python train.py --n_kv_head=2 --tie_embeddings=true --parallel_block=false --init_std_o=0.00271
MLP neurons of a small language model. Each row is named by its layer, matrix (up: input weights) and neuron, and shows model dimensions 64-191. Each number is 128 + 24 x the weight over its row's rms, rounded and kept within 0 to 255. Numbers have three digits each.
After each neuron's rows, "fires on" lists the tokens most often at its 100 highest values on Wikipedia text that the model never trained on.

L5.up12:134147125129107140158153145111161123139149135121118148112113129162084098141126103125118164139073103102129160083150110118127177115137123129136142168077123109119103172147117156162151102128172122106102148161144083148112143123132140122120101118067143117151116139147095148136122122130121130117152097159168110079119130132111114120139144151074108107128151138144102131114161131136130081109151
fires on: "id", "in", "iv", "oy", "ac", "c"

L5.up988:137116121175140159079150129122125151108134110108108131116098166101167106132096142120158148114125094109134108147125144099137120142138089081096148092142098126135126082125163118162079104155093135130101124119074122124136114167125131126109160134109162131130123126127111105088107104120159121175137122103142117132083129163110120160096092122191153125100182135177127122163127163107153135104122
fires on: "\n\n", "ov", " se", ":", "\"", "uc"

L6.up896:120164151148136098062150090145111067120118103143143142117139120146083154117119162114130168137119116146119140117131144134133107096142088055140096124116121145114095101153122106100106106172152128129151166093157149070121152156153122141122163164167142155188166143135087114149088113092135113141139124124142110108129134136135100122131121162094162181078085121156113125145122151111121164130072
fires on: " In", " in", " |", " on"

L11.up302:107119052108119141082102092137155127102152108117139101143158131181095145128111129107113140180196140118158118173128102135124146152130156103126124127103107115158149100140147125121120118103136120122124125141099088126116085106068146120122113135115110150139123056113148065129124104154117178110113088138102135164132109125139153116119130112130091159128139115137150116124112139118139129133107
fires on: "i", " te", "e", "o", " e"

L6.up19:133113101150144129141131137161114137109131154098134134134118120109101129112130096115115182176126110140108103096142147095152137097129140145144131092126161130152114113135130140126130144088086143149116158157135124135111118103141175133108175132099138146155137160077076107111119147155138133106145143108146143134135140092138111119149194138103135143114124147124133102138181111086144097161161
fires on: ".", "id", "i", "t", " of", ":"

L18.up958:117125049099132120137105128168113131135122105135155147175142144126125182134153111112094125160131106110109103113150141153149164176136148132149081103127146113153133150123116113152122120127141079113125147123123104137120117156094119182137142152127119155129132103089168141136075166100088139122143111146143145085108153151125140144134098142128178102186108117114100120085168104109131138105115
fires on: ":", "O", "e", ".", "in"

L6.up637:138126156103123134112122072122120117131136110045149130139108093140112153080110141146152104151123138172153136152131144077128128135119129108139129117148131143129109142131141133102118101142143162127149080147114168116121112135095122128095114168119138130072170122137147112124187113109143154162172118097160142132132133141168117158176116141110094123125126125128163119100126113109125067129123
fires on: ",", " ", ";", "e", ")", "),"

L11.up340:125145145137105102112107112147146091118142136111099115150177123139125129117104131121086126129097146137143123138130168155108130105080140137097141062141132132129135131136149120129132137134098108130112102184126127109143140129125154170164153155146155093178114114086138161109164126155089151142129114120144087097141167098164138181124110111140120160108139100150157144137056136117107120097159
fires on: "\n", " |", "'", ",", " of", " ("

L16.up498:112092157153092163135155145091141072111113174154169095177123135124099093104106126074137140123104120098158106096181130129141132174178127148146160136065092081112119126142125154167149128114134120121120125122140147157161097127176126155133134117135119109160136094113156140108132118102141120176120140130104106115148108143154118130145099076175120114145145124148119092189195143123122127142137
fires on: " B", " D", " L", " P", "B"

L5.up1019:113143108126107144085101055131135136117141079137142096105123149143123145112122088149134140148126151152137150142143132126123114111118085112154108114167115125141151184112136118187080121127140072101157137154143137109077120120125122126148099126139133165172072151121115148129155113133104112156106130110116108166136135083142204117100135147146121131134099103126134121109060143144132113110179
fires on: "t", ","

L8.up1020:130132107133115082140146145150152130181136074133114110140116117098095137175116161120104181157130184171141135109129115115162131152106147142136132105186157161103120107124091148152119130100128144130112154109158141121114122056107147122165126060105094113148127103106152133113088098132138094122095094126136140108099108129150119134155115119156112137050103131135123141099111147148118139127106
fires on: ",", "'", "ly", " and", " to"

L4.up770:128096096107108164125125104150157129135147105138180142095121105126121117133069126116090168140129145127158124124130120125120127145116121144150096138118119133115146124126121114128150169141082137153144176132088110120134124164131157135144167119141147157104148165133150118117126108157151127126133079140177118073161147120152137105061116157121138111124140091122115084112138086142136130144162
fires on: "ig", "ag", "ans", "at", "as", "ed"

L4.up74:128121128157134136121112098142132087138132147125121163138125104136098152130152128136082164119135159138166123125143126132171146136119121132119128156089108095135150129095147062127122154144117123124135175160148128128125122161158160143135154135154090199159139097131121137150111125123170123103116130121150058126133123179153142100131131139130098070097129133136133120102117121118130161098154
fires on: "ver", "ed", "ag", "is", "al", "ing"

L2.up30:111112151159117131119113152173146143114161075153085135162113121124134089146130206114142117097105125127100125183128124164122142131110124126094115121148112141142120110129125088117143151118130123115159130119133126118149097103137160121116144116131130173148124144182180109122119103117098157124139140141128143130130113118128123145119182111115162130120108124135105133093123152084110096182095
fires on: "ation", "ot", "ents", "le", "al", "ent"

L4.up1010:161142134082172132103159114152151119170127123145141134157118098143166124161092130143153159069099093163098119153152165121158123118123114121146112101114103164087111137135140157140140156161150111157125137115103153133123105144124129102152155146141146103098123147107066135103159102109127132151089112142137117106087165178138167112138093150121111132139127100118128105081121127165168127153139
fires on: "ed", "ut", "t", "ts", "is"

L2.up2:126127154112147123143161100153113136131139114129137101168144127118130098144113139185088146105122138092180137132179159115118125140102110123106147139094111146163114097159166098127149105118153086128140100149104099116119133139109142166110122170116145141112134138159117157118061160110126105189107112096170106131103100101146146145151090152165132130120151158182111152125120101105117103126139
fires on: "t", "al", "l", "9", "r"

L18.up609:125154092152105168096159176115140164130105155150115104110138092163107139101102135156099159149112156145175122110090098178102172131080115110149108136126107112114146098163126124152143126139125145140156181140094088116105106096123128148114130173097105125106151086108109092088171134133139134148140144141136110116115110147124120160115135102136112116133150139182143111104165152115114085155095
fires on: " M", " m"

L2.up152:130136129152105135133147126134118090112079108144150142077170132130166181101138120164148134136125114098164165134157175133146110095144146100153173147149105161136114127118117138147166118116143123140161064135149106080123130121140124130153126118134143122097146114132120152130096149112126150113098092133112101138125126119161104106121100141134120090133126127117128137153125154134129130177124
fires on: "an", "or", "al", "pe", "um"

L16.up140:156107133137164161126124097136129103118099148156147108129113098123117102135102093094161169127110138067120099126135162154113141126112158100143148114132108145091170102179154096132143115147139097139122164138101150122114152123155121142136089138075119118126153115105107156154108133121114102177121149094108103153128072144132113116170139134148155148162088120151152125140140122105163131156122
fires on: " D", " ", "en", "o", "er", " A"

L2.up855:144098155147116107122170169105133082092164142151109123136107109140100144105099100108133138120104135125153111115106144101140135142093159110100130140120140173120058154123169108127147127136127116166182111094105123148117166117131126127141113136120123102134101099131144129118129128132152175090112119093123127093112122096133159143106136099118154148143112127104163138094168145113075130144131
fires on: "it", "et", "ent", "z"

L4.up508:107163116119129088133133140145149176116118134110125158119106130150124107145123132173104102162117165083115106150144116097165136130155144103127155129129102111100092105158093110105129125122170146121118127133104163129110172110144125158153137156102139109171157116125112118125118137110102159133130155171102128107134108081127132127093116135131115139162126137121111103113146075135164147131114
fires on: "s", "ong", "ord", "ade", "ing"

L18.up419:076093153152078133142108119142130100122066115145107126132108169149123087099115116050100134115157115126162099114108142101094108109122138160130143129139147135126132166137071142162151138168143137132140138139118154157133132128167137118134156136178115109129133144105111131100122203129168145171099116107112106127166118157134128157128120109122167106129166111148118157134139168170120130121145
fires on: " n", " B", " N", "B", " b", "h"

L8.up724:128110125164123135135102113138082120129124135112160104109076146150168109126167113132138162125161101081155127136158131149174128103141142135152135074121108168140149074164155140102125098090125097101140144152115121129130144116140132099132109153157152125143126154147140103130142133125134101108089090133101177186134166113098187126104136112127140125123074146096146142090127131112098112093159
fires on: "s", "r", "ar", "b", "or", "ent"

L8.up67:119085129122132124129132117126105140124117163137161116108129057117113143190128154171121146148129128129146137120121124150092156107078085054179129124098133111125116106125161118071100127126133125129159105166099136153112146111108115169157116165132117095116147115104122130121106112155147081127151120136127122133090113139128128139118114134131116125130168176124096118097118131143151122143126
fires on: " m", " M", "m"

L2.up423:158134134136133125154117129158123136104164155128114106145143126139141128115152126127154136156107124148148107130134164073150182080123113094119093122154116150114132121166162136067163117125109054155153140116130103148162163156115187128115108085107116122100109114142129117130146122126126156096099131131136128094166129131126138146127145127090113159098137112102128107141117176118133111139096
fires on: "t", "et", "at", "ent", "ed", "w"

L16.up662:092138115087119144125116099167143115127083114135116137135131094119115133155105145123169095139128140127194121174121111138157116100110149135147103142139105118173098114116116135096136131098167133132155132159090112072156094135099147158123140111129128119164122131092119112102130121105094141072125070122113107120140120113126135103108187112133098118164126124127146142152123110132115119122118
fires on: "e", " te", "o", "en", "ion", " m"

L5.up829:172148164110172157150139089172146128165155121109103115122092139149105147111139066168142148096088111121161154127114146119153111156122140140106132135105143149123124130173151133100136154124149120151107099118119129120128123109132118103116105142136111114099104105146117174164115124154152127139134125062142134097140091106126161083108105116099140144119135166135115138142101169146140092125145
fires on: "t", "y", "r", "ch", "a", "ed"

L2.up445:080085075148091102148145140116116094115114093160118142169125133146123134172119118150162153174080132099124159140156115124073092134126131173138131153134104141104155090145140158139133112083139119135153118127132133142107165147150132103170163135124143142135143168158125078055111150132100136138146095167150146105130127131148092161115117111177123150159137118110183111114117151154095147111104
fires on: "am", "gh", "il", "it", "ile", "ough"

L6.up854:127134111163141148127138117109166116115162118144147115142158123126100081161179154137107160136125119186144103132109135129161153118094129156121107143119135135120140122147155169113112120163111095121109100106152067173095123144137059104098163086126133157162150112115095172092130129127122138104130101119118117125119173131109070109159132170112107156107167085145100148134136134137133074128159
fires on: " of", " Con", " Pro", "x", " ex", " con"

L6.up957:126128097089120115131141137120164134141107100127162111113101148132127122129103121144124170146103139157106154154161152136129174141120171115109119119165135143146122109159094158167095146111156139134141135152081142165170142146161149124154144084102114137131164111112098137087140113089105185135128144108196146140098135117092077151103115135145132117055142122144104134113163136130110144118156
fires on: " and", ",", "ess"

L2.up877:140101121089082131116124083160140125134111131095137104176137120126096126126168153185120142107113130127144154122129122120146110195080154106196186148109092126123138141119120120123153120123118104138122139146110109125146134112071154109139134123135143172095132109169144127136090134150153142152152162132159126141121096137124121079176140161123158117133159110120153120130104141053100142071161
fires on: "r", "l", "es", "o", "h", "e"

L5.up945:147153094126148100100123101129143097108118159164183109151111102081078092124150142138152163159163128110109119115110176123115088108126123123097150141118144118146083099128156104125129153101130114119153176151131159110138092091149123159089130173158140141153103095105142158142119114166148104119138108099119092125132153109141174118148119133136137189106081144130131114142171155118148109087098
fires on: " in", " In", "é", "In", "y"

L4.up973:128139154108103159127129071089098093166121123111100101111081151111123116151107153138125137119153103108099148156159173102112122104146131115097127126142111140092104107139108154138133114164113135141111123112131118101082110140102114118098142167147142146126155108097130130120131134152156126150131060133171133100096140113143150156119111123165092110180149140106132128132131176089151096115111
fires on: ":", "ed", "ist", "e", "es"

L11.up209:122139111124139115160113127128135138115120141125122091186132099132104145113140157127159145147132117110116144158119127111132147144087126149158115119132158142124151121116150127126109099127150169104165157127089133126148107109099106098172134141122167154137170122079119094120134108117106141093118098106138199131136142087167139143116166116124090124149134155142147132155138146105073113111133
fires on: "e", " of", "i", "um", " te", "te"

L18.up973:148178114122127146127164100144150115129141198110172118153078115104120134160129119131145115108104123109130139145111129147119138169115175096141108119118154133121146166121105104063098113144099092085111122189105144099089159127118120102122103130122115164173136106143146145145153138153152119103105127158100134114149108176136152158096122118119120111140127166109150162154158158115113114140158
fires on: " O", "O", " o"

L2.up468:144110117098141161193161117142113109127091131169125124125117115121148129109145140172098125119141153103171153173097091128149152130124129157112161200121099104156112170110140158095113136115108151074144140104157128145129148139112163160093094099153139117135135144119084130143072114121144129128136140177114084119137140115134109131123127137117141088140145118147115193120079150159120146087142
fires on: "im", "or", "oc", "g"

L16.up13:117160152112112167118107162146150058078150125131100096133098157136099123142095126125145164102105187171137139164131118128134095127149141146096128133067100127118064109092117117119156111124112140155182112132116134143103152122117126168151131129128095117086111106142117106134141121125127083154134142160133109108135110155144145140096117141134183135158114124156162130144104098124119160122140
fires on: "es", " e", "f", "s", "st", "ch"

L4.up849:137116106127134111119121081126130131145116096140111124168140154081153149182117137120112152141140140160133106160123140141120155163089193119127160062128100083135101173132089069146108139134117150090144133155093160118132139132114162111138145107093127095148152107148128106113104185132063160158141103123116164104146157135117103119145131144110117085096105091131097114112146119122162105137102
fires on: "ation", "ree", ":", "e", "le", "p"

L18.up443:111136101120183148088115079144174115126147134105140197116131167114132120130154097139114140147154157155164125127138109160120133121115119072154122130149080129093155148145149140137105132124177157127087136142124152129093137104127123132114103086132102159132110117141132103139127105146140143151128115144099162134150136091144166127145126114142169105062136108154064125091086135165127148128116
fires on: "i", "is", ",", "a", "b"

L4.up232:096131143130137145144145061120150127125096099104162130118131131077101067121109149145104182095125109137091145126137100174122138152122110146120188148101163158134168141123139104103113122139101150117121111156155143107163120080127126120117104089167131128171114131113147145122094153155147119100143116129115165119119062108129116166114132106118129116149146144083122137129149134154170110099103
fires on: "est", "l", "ad", "orn", "in", "E"

L16.up466:129129097147104168117110177091144162129093140135120134122153111111143165165137153134098177194143101133139123155081121176097121113106114089154128134128122135155106107147142110103082134152126103136177134163103140147116130153147106114144139140138136109125098166128135128110109110125126132119145150096140131092134095104105116166100123144111080125152175176106093114118141154102128139176120
fires on: " m", "m", "M"

L4.up984:129048093095157164122140157102117179105103130116150134118096101150135148157123128126139161100132114135118122146152146118120124106130113125109118066102094092080105120158118145119126148139097128133159130169101133150133154129138104137174131157113144128104138148130136116096115084134105065126119135173138092157163154132141127157158117115178099135157102103144082118156077102154106129138131
fires on: "us", "ag", "\n\n", " as", "ank", "oun"

L6.up40:143116113130108131140147088111128142120125094134126129160111121128112125098069129097161130119143125185145110131115109134119138112143096097119194119106138148133156135125151165108150155136124122106138119112141117123098184108134081099100124135134143180136112114120143146158121158131123125151068081139146111166096128136093078137150151110131118128153151110133132107167141135152113148081168
fires on: "o", "ight"

L5.up344:122128122203143109132135115109166113114172112106126123151123110104146161129142108170138150120099129119161137107156074094122108151151106147129176083155112162095127133156130128109123112094112118126120125054143130151139151150138147094091187173126122123170140124153143127112157145135130108110089118141153126102130137138120077137142121088143120146126127133112152096129137110132138144114115
fires on: "ough", "est", "ver", "ile", "us", "h"

L16.up19:121113106107109154121151164114125128119153095051114178162113075121101130135108140135119116129128113182129104147119097113112119096170148113106146129121105136101129154081174148113147088129122129168125124165128123086167108092108176128159119133141125114153140138114105105092172105116100167148129128136164152079142145115137100103095096133138153079122138134133145106082164121121134097112136
fires on: ")", ").", ".", ";"

L2.up214:123143097132170153112148126116096134131124116145106120128104157138140125167123081127115129149148097151105134132150126164137100142115119150115103144110092109099151127128165108131113085129137094125133146174148105159104186155149164135071108102148158144137117120108088126149156119115143152168118108110118131128129142126090135157153139129149090107091097089119109135133114138112127105130170
fires on: "t", "s", "v", "ing", "ment", "ion"

L8.up299:140119144143119138128090118115150110127137101072093093067149190104127104118105110121075110147171157147136163157131143107118138128097168158155153125137104130115140156170116122134105141128101091157118094161117184118110122106157101114118137149105131130154145136091174102077119102148145148126119128124098125161120135140134118138085139153146085174161133122135141143131109126127101131174104
fires on: " of", "s", "'"

L18.up829:114151101144138151111127137148166191148144137150095116131121124087103158127122092095103123155130175084114126145104146074129131156149183110177117070113078101102136111094110150137131114138123125088085111098141129119096138127078140110099170128137139142141095102128128143111137154118171143122099170132093127103132140152136124108083152133141132111148104111150113145139131151093168112149109
fires on: " \"", "===", " |", " as", ",", " –"

L6.up818:146129136111131114130126129137071110131102095097127121108141094093175165148107114118148123121137099115150151133083140134120105094146147120156160117144159111121142086125139154130164098112125145107151085113155132113121139158171122161113151142098170137125115117140105108102084127151162140135127111118142135113131123179140110159121117113133055121146110097143151122148085121157160087133141
fires on: "a", "an", "il", "pe", "in"

L2.up549:107103112137125146169127133189150117127089113144133091130163165161121134158102146092114117109142098148134099076133103138117154110135124129204135169101137110147115132107111160136160100115125133142159150106117125129060104136160144107089158146077146125157124171123127104117155128132054167091152101122128165106163102132164143119132180101123143135096145136161166116155134099108130134140120
fires on: "ed", "n", "s", ":", "k", "i"

L2.up976:153125110086121136128142117136138111126156096104108118146150141144105170105123065090154146119122142157152147099119096086130097152085136134138139086166138156133173159127151136106147126128098104103159137093151147081110114132117174155122137134128119110113093142084141132101147091122120144170081124088108090124114155151119142123134135148130164138136116119135148100111124115134129122139131
fires on: "a", "at", "ich", "t", "is"

L6.up344:135135114151147149129135100098102125149099119080134129147120134161094098075103120138142111135156132149130111115103142178091143137145148142103157119167070160090169108086150137111095107119108104124145135122168134118115179145107108106130144138086129173138094088121118104159135133142155139161171118171156106143149115139133087117163153146142146123155098147101143123101125152162139116074145
fires on: "ran", "o", "us", "ra", "c", "os"

L16.up902:132125147110146162097148123128128136177155157129126122134085135110089157168150155116132126174132115139128133158160121180110102119113162106107090097133125137153145172124111127112142144137137137117162110116149127124099153141104159107127108158136131159156178131081136143094127117110154153109106106138146113081129085160138203148122146059124119119153091123156119137123155167141099147118100
fires on: " O", "O", "U", "A", " I"

L8.up236:196139106112160105135140161115129112121116142140088134129120121123104174170129116159091122074107131093128159129132129110136144136117137115134139124127115120090087132122118137085146118087118143118162115116112150137179115086159110131124149113118097157102152110117122125114111137130084112115120148150138138103155174117131123139145115096057114151147127141128090150130141105136150165110161
fires on: " in", "1", "al", " s", "0", "z"

L5.up510:108122082124088161071075143161163160102127110076122127117113159116124117133138113110120087126142111146146130155155098126147133150138120109162111141149174101132136134115139103199140111150160096106154102120118122096146101131143138155105091125134095115147126113125108089104132099142140137156146078101139117127168138125106148155112136101131132172137122141158113130116117101146091184198091
fires on: "art", "op", "ation", " part", "ge", "re"

L5.up652:134179137096129085199105086135112126167114118132140113130110151152125152180124162118089128121122125106129141165148119138097121141122136112114115114139123127109158139126137124094140097122100123093116118126137125166114109102069150106137169114178113128148123119159139131130122128096129127125160123153135120095122134125141143170108116080161155127179179123122189125135119123136138122081140
fires on: "ist", "e", "t", "99"

L11.up37:125144111155128150120118120143125106125153130150122088126126112147170100124155135153111111141080127134168126115102132131125107150100156160154159156150131116091159108145151175153107139149124116137121103141154139166094116104113116143097110126115155097129099117107140155119136106155160063146116123146142133084114164122138075153117144094126159144086142150157073123125085101137133106138102
fires on: " re", " of", " ad", " to", " /", " Con"

L18.up710:139128103126116143097113137165143157134100137123122105127121143077154160130150121109115090124145126110154103148163142108131113171127114137137131062124103107131116136114088180079121104135131135120177113152096180094108109118174134094124125119150128136125118117162122128098109141150130120104109112096142124079117146138126117145102198124099130129130102128165127118105099149137161097131091
fires on: "-", " |", "to", " –"

L4.up750:090135105118125153118126094108100177121116151137128130170119096105131145171125145139122132130100110124159125173132165083079146127128109097155131119160147103098156111160160096127133092103174108129101132120069123119116134092129142141120124138144108095162162128117149136173126109144142143105119152155115140125120099143142150137111090113137135170149143125133185158131104122141135130114184
fires on: "t", "ist", "ce", "re", "iss"

L2.up6:176127131177122166085171139087144134105149125122157142132125109133166131155128112129164143140131105113130102134139180170110142125160156097133111113150081150118138109132150107102110114133119104122130140146117087122116116118207104129148116110123137159146135163127176143128100146100126150127111133161113133154125101124115072135115132158132070112148099110137087154097153152120132105129107
fires on: "it", "in", "an", "en", "ad", "o"

L8.up56:176097115118159117125135108114088098111126131133131172097124116104129163130132089165126145095186115088145102129186113125147086123146154085152090126115113156127135106109126115103118166110150137160140101104107129121106148107053144113112124125117150092134158150113096110136168150160133140184122134125156141102152153157144134139115117105074112086143159139192088146085166157180092098141113
fires on: "9", "ed", "0", "if", "1"

L18.up946:118145136131118101118070166106112141127120109116141113127125196171137102102098143098107135147153120108137108117074074147132119112086126129171076133131162128165146101114107118158151124156149086158145113143122112122118110129147170124172157131122114092183146118119129124118143150101122132152119112156130137130165128120141135120075127137133126129101119126158114125144122112139161137118169
fires on: " J", " n", " N", "re", "J"

L6.up934:151149104174087135172092125131157138128106135066126135160138148165140152096095123053119145127142100144161136074136148082102064118157114134122112163161095129119111116133120132155136112124130131131103110147099125115142119105112138065136123117164141141152118125110131145099134126174184108164051124127112151123102123112131115112107139147123106084111119110125168136134124094125119077119141
fires on: " |", " n", "h", "e", "T", "ist"

L6.up81:112146159158118145110136144150152128123148141122101168142076171152060082162107120151184164086131069155090147147111149134132157123130114135175152118096084104133104126122138121118140072123198101125130085114089135147143166124158156136174124122108172103121161120098121124106112136145131145160137140129141101121096112139091147111128169109145103085129148132155123135154159138116153144128135
fires on: "id", "ther", "er", "c", "n"

L2.up71:128176110118113134118096161151092115110139185136145112111079141081157146124122123142100105067143135110167164155120124138128125101153101082122134087112092120096143140116155175158125118158121135132138197127102148151114158153139158123101154111142136120147130137120111100113146117091136128130114097153114098117089167193141137088076117124117129109156135123105187133088087144146144147138094
fires on: "ir", "ort", "urn", "ard", "ut", "ed"

L4.up564:126081119159146165128170148101137179139120118094109128126111103112117154118085161118182124103078153132146114138114137106137137088068125108083154065114105087058118084133104119131120129138106109142152110154127107148129129132087140163149159148097178151116133123125103107117133110112156101094132170123145155170123136149119101128108121109163157111147127126169115141150120089110195108128155
fires on: "\n\n"

L4.up1007:149118112101121084106174103119161142123090110178165142101129140134157102162160118120109119119113138103156125114129147136153116157116163108106143138121103142102113079143121132095114132138136166085107125130087150138134151154117109167103123138143112070142114141086148158129109177078202133105113114145134150098123139130098107117080158121173105131161123115101144073142118117114142122108167
fires on: "ment", "P", "ro", "is", "iz"

L5.up939:140129121124139176075147104122145132124160148126082132142144099150112158147094129126149134138118101162157140161119142143097134138091065070105112071135129124063135125135106114143133142124110146071123139121116114152111169114112139130157096152115129143102089099119106112094115100133112135114145152105152132167152139117117141149120099127132158134118143132155151134190142139125097115150150
fires on: "\n\n", "=="

L11.up232:160151134162133098144116091102135140108127094148096143155102109103169129172127130139104144091081105137104145152190143128120157136114146088115086131086100101074132199111145107133116109128138084140155138139109159149130126122113156124113115150167125178135105125141113125100137117140101130126123151158103129104136117157098111138133174125114120140085092114105111144136121131137127116129123
fires on: "ity", "ation", "ory", "ing", "ion"

L11.up794:091159141104109121172151091114144172153160137113080128148126106109074150132157119110104151134119139158151168082082139114123132128057144110164101143211130143167130140104113133142107159141116144129128132095149153130145123097131125126115163081128143135112106139165139109098100158178112147141148127148118148093084136109175151157161088140133126114137135147159138082116133129122138157118154
fires on: "'", " after", "fter", "ell", "ly"

L18.up789:124200100115139147127096137114123161125118109131136075154128120148090145206122126116105140132160119166141116078135129126143109107147177115152183142186144115133130123151086114156137146121150150096131151114109108114169113120117123135098101095094118131148138125100137154134112132100110104158158154170109129126133096093143121102118108092148133155138115130101153153123149122136118147158138
fires on: ",", " and"

L6.up389:135112147138094087142122091117135093134162137113153108116123145151123152134115126138096193171114157160177137122130131124132142102136174141103121111169134141129133130120074139130158122102140104156121119152177142094137128137126107110171110090132140114105152106112116150070136133107129106123142156133156133076083081122108115150158132112150117135081150155160127088150119147123085118130147
fires on: ",", "ly"

L8.up748:127145137190142124142086160122135117115163097122130111151161160140111151086089101144125110102159153165137127189136128141138123140150107132147140131077093068129171066123119124091142142096105119144124134117120158080099155106111140148117130101106126107137070148143086143112114115096096108154090154151122161086100134126132098173098121108134142153156140162135138151137097128106121148105123
fires on: "8", "s", " be", "st", "5", ","

L2.up940:103154154179093130058123133175098094138130096118119126138133106113153127150145156157139135141130076109086129162181138122093096120135114095164128117117114110130141094095121111137107164131139108095142147112117142128157169132118142103129117080089120131154119124123114128145099136116060130108168144160147144164133146134133143111102103121123141133124122153143116152136121146121102111123105
fires on: "op", "al", "ent", "ot", "ak", "S"

L8.up727:138117160141166136095148118157098139153153082101149118146071088144131117148158144150137166119136121092155130106192098128145166169148153122131099121063084099169106099124130077093126149113141139112127146127116161112119154131142145136106144132102165119132088134179088180137129144075135111127104152122129127131135113146123092119119098140100085140131116133163134120153079137142099108127118
fires on: "=", "i", "-", "ing", "t", "n"

L2.up327:109118138171136112128139124142174121158135154109141153128131160138128086116151115136139122082149145077168139125136109115128134141133135110140107054146121153146102090138112130087080108132111104108118128161113127116118236094112118134129104125089130111112095112140141169164120114107142140118100133119148134166111119152115094148158075121115151099090144137146129113133155120169119082145123
fires on: "-", "/", "–"

L6.up318:143147091150128145100153158163127153163098130168135164156099100105136155151133098118120169149095098112124142092109096145133136128148120141134107054163160119129157085133152142088107096110130116132138145149130117092133190134092137122146153146124172149126104109139105113134131096092154119147090052124143124184139142119130104125143127144182155117116146165127109072113130084153157111115130
fires on: ".", "\n\n", " |", "/", "#"

L16.up825:113158146134143097089087125128172156113109186111160142088094088140128142157163085199137130133096159133122116117116125161074161131154083093147123162157128108137142067144118151126107140143125157112119136174094091155146118120131133097121129110150081097129146122151096110108151104133130125100180136137121146113120089161115125141084093134146089141158117132128146114119138134139118117137157
fires on: " M", "em", "ed", " a", "own", " st"

L8.up741:127096144146113128119125137142128120093130160108120098121101137108067060142119132113107119115153129116133162118170140128135135152109124155097144088125126121150110129170128144134088117130143082116109113136093144133108142115179135098153128185123150116126147119092127155144177124160144146127077106121120142113161152085150134140144136135103095122119153109146114116161073173140158158147166
fires on: " of"

L8.up200:123148135159086088129134093118142126172093106139129126133115146113139124107127156125099145115117161102081124134092092143121127134131174123126134126111085129127078092127083146139157121117185097130152101123155167121128126103076156154142127145132136107156140105130112118131119129128111147111080145136157125120117093107179175169139115130115082097137147153112138118101139149129155132115169
fires on: " to", "st", "ong", ":", "ing", " of"